config.toml
num_hidden_layers = 21
hidden_size = 320
num_attention_heads = 10
num_key_value_heads = 5
head_dim = 32
intermediate_size = 832
vocab_size = 20896
hidden_act = "swiglu"
norm = "rmsnorm"
norm_place = "pre"
norm_eps = 1e-05
positions = "rope"
rope_theta = 10000.0
rope_fraction = 0.75
qk_norm = false
attn_scale = 0.177
bias = "qkv"
tie_word_embeddings = true
parallel_block = false
init = "normal"
init_std_qkv = 0.0621
init_std_o = 0.00958
init_std_up = 0.0621
init_std_down = 0.00594
optimizer = "adam_variant"
learning_rate = 0.00101
beta1 = 0.9
beta2 = 0.98
weight_decay = 0.21
lr_head = 0.00723
max_grad_norm = 1.0
warmup_steps = 223
schedule = "wsd"
decay_fraction = 0.565
decay_shape = "cos"
final_lr_fraction = 0.0
batch_tokens = 131072
max_seq_len = 1024
doc_mask = true
z_loss = 0.0001
train_tokens = 637100000
max_steps = 4861
dataset = "wikipedia_en"
MLP neurons of a small language model. Each row is named by its layer, matrix (gate and up: input weights; down: output weights) and neuron, and shows model dimensions 96-223. Each number is 200 + 20 x the weight over its row's rms, rounded and kept within 0 to 999. A neuron's up and down rows have the sign that makes its largest values positive.
After each neuron's rows, "fires before" lists the tokens most often just after its 100 highest values on Wikipedia text that the model never trained on. A number after a token or word is its count.

L7.gate815,211,146,235,180,171,226,200,167,185,214,213,194,203,225,224,175,196,192,208,189,173,243,205,190,185,219,220,156,210,218,216,211,190,207,221,158,171,203,210,175,221,192,188,223,201,194,194,198,187,218,223,184,186,239,212,191,178,203,209,199,237,179,162,213,182,201,194,184,198,198,215,202,187,233,194,190,233,167,178,185,209,181,205,194,192,218,214,152,224,226,205,199,201,191,235,173,236,222,207,203,215,205,194,192,186,198,222,200,200,174,207,217,157,215,163,226,161,192,197,201,197,216,218,187,164,172,209,222
L7.up815,188,205,183,216,204,204,201,214,188,232,191,216,151,218,205,237,197,169,227,204,193,199,237,219,160,217,182,213,210,214,217,223,197,191,202,200,237,177,183,186,232,174,219,209,190,197,221,193,198,208,192,192,216,200,230,180,168,191,187,216,236,222,206,195,219,188,209,191,190,202,229,179,152,150,155,183,210,195,210,221,173,226,146,231,203,204,178,169,195,203,215,200,158,189,207,215,191,212,212,185,166,191,200,218,189,168,187,212,218,223,243,227,179,183,152,213,241,168,220,186,180,224,210,251,209,203,178,151
L7.down815,201,192,244,157,212,210,196,208,227,174,205,209,180,210,191,233,206,205,216,218,207,201,187,176,197,246,231,180,217,144,209,221,204,208,238,207,202,209,222,202,202,197,194,196,223,177,173,234,211,185,202,190,192,228,216,167,203,239,206,198,190,208,184,192,179,258,223,192,212,212,187,220,224,230,177,191,216,201,198,211,192,201,222,171,162,202,227,194,177,219,207,180,173,224,178,199,215,186,180,200,210,176,189,216,192,179,175,189,199,171,212,209,180,194,212,226,180,198,198,205,191,234,188,204,181,193,211,208
fires before: "| " 44, "|" 30, "- " 14

L5.gate210,186,194,193,172,200,186,205,197,215,195,170,221,207,219,213,234,155,199,251,190,231,216,197,245,179,170,166,227,176,213,223,224,189,184,197,191,230,218,208,165,205,185,198,202,205,203,194,224,187,200,206,184,204,188,193,215,207,246,213,194,176,225,214,170,192,176,226,176,189,230,164,200,219,201,201,183,173,242,199,204,186,209,208,206,191,220,214,144,197,218,213,179,197,224,203,199,191,210,187,203,225,223,202,167,165,192,202,176,224,192,167,205,224,204,189,217,238,221,220,227,186,190,195,201,205,199,203,171
L5.up210,214,187,214,204,200,216,212,222,191,242,179,168,191,209,223,234,198,177,180,212,190,175,218,191,182,229,185,193,203,197,227,205,180,203,225,212,213,184,185,169,171,238,175,217,181,160,230,220,190,193,179,187,189,229,187,186,190,216,170,212,164,215,205,216,197,169,202,205,192,171,225,187,157,188,198,206,218,216,238,194,220,221,212,188,201,204,223,206,184,185,215,172,196,210,180,183,213,184,199,171,215,239,196,214,173,222,168,235,209,155,172,176,206,193,178,223,202,190,203,198,211,212,227,175,210,214,162,226
L5.down210,229,215,233,183,200,185,213,210,181,210,217,216,211,218,165,184,214,204,212,186,180,212,196,156,213,211,251,198,214,205,216,209,180,211,172,208,165,198,191,237,227,205,176,187,218,209,178,180,193,222,235,207,178,208,174,189,180,162,198,164,227,170,206,206,199,213,195,206,198,198,208,214,220,184,202,183,185,192,171,173,176,186,182,212,184,190,177,211,205,199,213,189,182,197,192,245,208,206,187,216,183,222,237,222,205,219,188,217,196,206,229,198,190,191,245,203,155,222,166,211,183,202,193,189,197,202,191,192
fires before: "| " 29, "s " 11, "|" 6, "(" 5, "es " 5

L17.gate97,199,205,208,211,218,200,206,225,172,231,209,218,209,192,227,202,198,176,188,183,212,209,223,228,183,195,168,187,183,202,224,228,194,208,223,198,186,193,197,197,230,166,192,217,195,170,222,191,200,211,185,231,243,204,199,193,177,173,172,197,206,184,224,209,179,189,204,209,210,219,204,177,220,208,197,190,179,188,161,189,193,222,172,188,209,195,189,185,210,194,205,208,210,201,159,231,180,147,227,176,225,217,185,185,188,200,170,201,178,191,183,139,200,194,209,192,197,169,183,211,205,187,204,190,212,179,211,243
L17.up97,220,225,187,187,187,173,189,182,209,176,238,212,205,174,211,220,186,163,199,181,170,180,188,168,203,216,175,212,209,233,202,206,218,187,214,214,184,181,195,200,199,209,203,220,196,178,184,211,181,203,184,210,197,182,224,177,205,193,161,230,162,213,225,205,196,237,216,212,186,199,207,170,202,214,179,192,202,226,221,190,196,231,178,191,220,180,229,172,208,216,247,197,209,192,176,184,198,180,179,180,223,181,229,213,203,234,180,187,199,159,226,160,198,213,200,214,209,178,197,188,245,190,222,205,182,203,212,246
L17.down97,223,218,192,209,183,205,204,170,218,211,207,180,176,197,194,183,222,187,198,230,183,200,141,221,220,186,206,205,219,191,195,200,232,193,173,177,184,185,222,212,210,222,215,211,210,175,203,204,183,162,231,192,175,193,219,198,215,217,185,177,181,195,200,187,175,240,212,218,200,186,257,170,197,188,166,192,223,220,198,200,226,187,185,183,213,215,197,202,176,229,218,198,191,198,215,199,188,215,197,188,191,196,198,199,179,229,209,187,185,216,222,206,193,222,181,197,201,206,214,189,207,211,168,200,202,208,146,180
fires before: "in " 21, "for " 12, ", " 11, "with " 8, "to " 7, "as " 5

L18.gate481,215,244,210,222,186,202,224,228,203,207,199,197,218,183,168,194,192,207,212,181,213,221,210,186,207,214,192,204,220,228,207,193,194,176,219,183,200,181,238,218,209,229,153,234,188,199,223,187,197,193,192,227,205,205,205,192,177,197,226,187,237,184,191,174,188,197,184,195,210,204,157,161,188,183,164,186,173,202,196,207,215,210,186,137,176,220,215,218,210,187,177,187,187,193,221,200,171,193,208,210,210,227,207,195,193,198,197,180,224,187,184,159,160,137,199,213,221,178,194,147,192,199,207,239,226,198,181,180
L18.up481,219,230,185,204,169,213,182,195,205,214,208,219,220,178,171,191,174,188,231,203,205,173,207,175,198,197,187,219,210,224,196,198,214,173,183,194,188,171,213,188,192,248,178,227,218,224,181,201,184,235,174,206,194,222,225,169,217,214,212,174,207,200,180,193,227,235,204,216,199,247,193,187,187,165,193,206,208,217,222,194,212,208,186,185,194,212,215,212,221,214,206,220,219,199,193,196,189,175,191,190,163,192,195,207,225,199,191,155,203,204,197,214,206,199,193,234,213,211,189,227,236,200,186,191,211,218,184,202
L18.down481,234,209,187,232,241,183,209,183,216,186,194,201,191,194,212,205,184,180,171,200,151,248,198,172,215,178,211,200,191,204,203,219,196,222,200,171,208,194,182,224,213,193,188,213,200,189,191,235,199,199,209,223,162,208,189,215,216,183,172,195,185,204,208,193,205,204,249,191,162,158,204,189,214,175,176,207,226,174,224,196,179,202,215,207,219,210,200,193,193,186,232,193,206,186,206,184,193,206,184,170,210,203,195,170,221,171,198,220,205,178,203,184,199,195,182,196,173,183,211,160,204,173,184,239,210,194,184,181
fires before: "in " 18, "by " 18, "to " 18, "with " 6, "as " 5, "of " 4

L4.gate26,227,207,221,196,184,186,179,219,197,208,248,177,212,236,218,217,232,164,216,189,229,191,198,198,184,177,197,178,154,214,186,195,193,198,191,200,240,183,181,204,198,181,195,205,172,196,192,188,183,248,203,178,184,210,195,200,178,213,215,175,240,201,185,210,239,194,211,206,148,214,180,189,168,184,240,221,214,219,185,225,209,207,240,219,204,224,200,170,178,185,220,190,205,227,215,197,220,222,229,206,226,212,196,188,199,192,208,173,213,206,192,213,198,213,208,195,212,233,203,210,182,151,221,177,201,196,204,227
L4.up26,176,213,224,219,248,186,207,229,223,177,211,213,212,184,197,239,177,184,213,209,221,213,161,221,185,204,220,180,216,206,191,207,165,174,205,187,208,168,206,207,200,222,197,220,216,177,187,227,203,192,200,174,228,189,232,231,167,185,216,211,193,208,143,206,235,202,172,223,181,228,197,171,185,184,209,248,232,222,224,229,182,245,194,210,211,201,193,172,198,180,247,196,200,209,194,160,230,219,194,168,180,171,197,171,204,205,197,195,201,204,205,232,198,213,183,211,184,214,193,207,186,189,203,205,195,164,180,203
L4.down26,178,208,201,227,196,205,224,186,182,221,195,186,230,188,195,184,187,205,197,210,224,220,207,167,192,199,196,212,221,191,228,190,198,212,225,231,189,213,219,193,240,220,208,196,210,205,227,179,192,212,215,221,216,218,189,191,205,183,205,213,211,235,225,197,201,288,164,202,211,166,209,188,226,186,190,204,207,145,203,193,197,193,222,217,216,203,190,208,173,200,209,223,213,196,203,246,178,172,207,216,215,238,211,210,178,181,217,229,194,169,177,200,188,193,244,155,229,201,205,227,191,207,216,196,204,204,229,176
fires before: "| " 65, "|" 25, "- " 5

L9.gate763,143,193,194,177,195,200,186,198,191,213,189,215,223,190,205,220,170,202,202,196,212,213,198,192,223,166,199,201,199,204,220,202,219,218,143,171,203,189,216,196,231,196,213,214,201,195,209,229,220,212,226,250,180,169,195,206,230,196,181,206,185,217,176,240,206,209,153,187,195,185,161,168,217,196,196,214,234,201,170,218,206,181,228,182,200,196,217,179,209,185,190,201,201,157,196,230,177,215,191,229,203,216,189,167,213,204,195,198,202,204,189,197,207,194,205,207,166,280,181,181,208,165,205,208,209,182,205,199
L9.up763,211,196,233,213,231,187,143,198,222,198,190,196,175,232,182,203,199,234,193,164,201,179,189,218,236,215,220,207,204,170,200,200,217,212,183,228,166,176,177,188,184,201,238,216,197,247,204,196,161,220,214,185,210,217,212,177,182,211,166,213,153,213,203,190,198,193,219,199,171,205,197,192,182,183,162,192,178,214,176,177,232,194,217,179,165,174,173,199,186,201,185,156,221,191,177,201,214,207,203,202,205,200,206,172,193,205,188,170,200,195,221,196,225,177,200,199,182,208,224,196,232,159,211,210,169,179,193,217
L9.down763,193,196,214,196,212,216,224,204,223,204,206,266,262,205,193,202,187,187,236,182,218,202,218,186,180,164,203,186,191,190,211,206,211,233,192,165,236,201,209,176,170,210,185,187,167,173,230,245,186,211,214,164,221,207,207,208,204,221,206,205,181,186,174,192,209,141,215,203,207,198,183,190,209,210,214,193,210,198,164,203,181,226,224,192,186,202,209,194,179,205,210,196,196,180,215,204,185,181,216,182,198,197,176,221,198,156,151,213,227,227,229,218,200,191,214,212,206,194,176,177,161,218,193,178,229,195,198,218
fires before: "of " 43, "was " 5, "for " 5, "to " 4, "in " 4

L17.gate461,198,221,205,231,189,217,179,218,179,204,215,187,184,214,185,218,218,191,213,199,210,226,210,186,196,189,182,161,218,203,184,191,200,183,218,180,207,199,225,183,216,205,178,236,226,192,173,228,180,209,188,199,194,162,169,211,180,177,229,220,168,208,195,195,206,195,182,224,220,196,228,194,182,221,200,181,183,243,175,211,194,204,220,168,199,225,221,199,203,205,184,205,197,229,233,230,196,199,220,159,260,192,186,223,163,195,224,188,209,201,199,174,208,224,201,190,214,177,200,212,203,196,199,199,204,216,185,156
L17.up461,163,212,202,151,219,214,196,189,198,175,216,242,216,198,195,162,213,225,217,137,200,233,179,156,215,243,215,213,198,190,197,149,203,179,206,182,220,179,168,225,188,198,184,183,177,200,186,206,223,205,210,183,167,201,218,209,198,200,189,182,212,224,172,214,232,234,214,196,204,192,240,183,191,172,168,203,224,188,156,191,194,191,222,219,207,183,195,203,169,227,230,207,222,197,215,169,204,200,197,163,198,206,200,201,165,223,196,201,220,192,163,194,170,190,199,203,190,225,189,172,201,180,234,165,201,217,227,244
L17.down461,186,194,195,192,214,190,224,224,195,214,186,144,196,156,191,172,191,237,211,208,161,210,191,213,172,199,205,206,185,188,209,217,207,183,176,178,199,227,240,206,203,209,187,181,177,215,191,234,227,205,221,184,182,189,220,184,166,165,201,194,224,216,205,168,148,253,153,188,229,215,183,200,202,194,216,200,160,173,204,168,228,198,170,216,174,221,197,195,251,207,211,174,186,193,220,185,221,191,200,215,220,206,198,219,191,172,166,207,222,174,209,188,194,164,179,178,195,178,188,168,208,211,196,195,221,204,176,149
fires before: "| " 51, "\"" 6, "–" 5, ". " 5

L12.gate510,222,231,231,226,209,183,196,203,180,169,211,179,234,216,224,228,201,215,187,219,180,210,215,194,172,142,215,195,179,215,191,168,205,194,198,187,187,207,192,190,210,173,209,171,202,203,210,208,204,233,187,212,204,198,201,205,229,200,182,181,209,228,189,216,199,181,198,195,180,206,193,214,190,196,220,185,202,187,184,196,230,180,191,175,214,209,189,192,183,176,220,211,185,219,210,211,174,190,211,196,206,187,232,181,208,200,199,223,175,179,223,179,194,205,220,158,188,221,185,220,214,187,205,233,176,194,182,194
L12.up510,255,205,182,212,216,218,181,226,204,137,195,220,222,211,182,189,234,155,186,205,180,216,202,192,170,194,200,202,211,171,179,171,247,206,157,177,182,196,171,185,203,221,216,170,199,188,204,210,184,216,190,210,228,189,222,172,194,209,185,219,217,232,185,203,204,201,190,210,203,187,190,173,242,203,194,221,194,195,185,209,212,169,191,190,190,219,169,195,207,203,196,188,203,199,181,223,199,199,200,218,161,205,218,168,201,214,146,222,198,226,228,190,226,234,194,192,181,228,193,181,184,188,201,177,162,186,223,199
L12.down510,206,196,200,170,208,205,203,231,221,235,221,220,180,169,202,198,205,207,230,205,194,182,188,187,186,203,210,207,192,172,213,194,176,185,183,211,201,192,212,165,207,160,204,233,182,220,227,204,203,200,208,184,216,196,204,186,186,182,199,231,209,195,194,240,200,208,205,215,209,163,215,171,241,209,195,198,234,197,177,247,222,236,212,217,178,206,228,194,201,185,178,189,207,220,185,189,232,203,201,225,183,219,186,200,209,189,217,164,223,160,189,198,193,207,187,230,212,213,216,184,225,235,242,195,201,219,218,209
fires before: ") " 36, "% " 21, "| " 8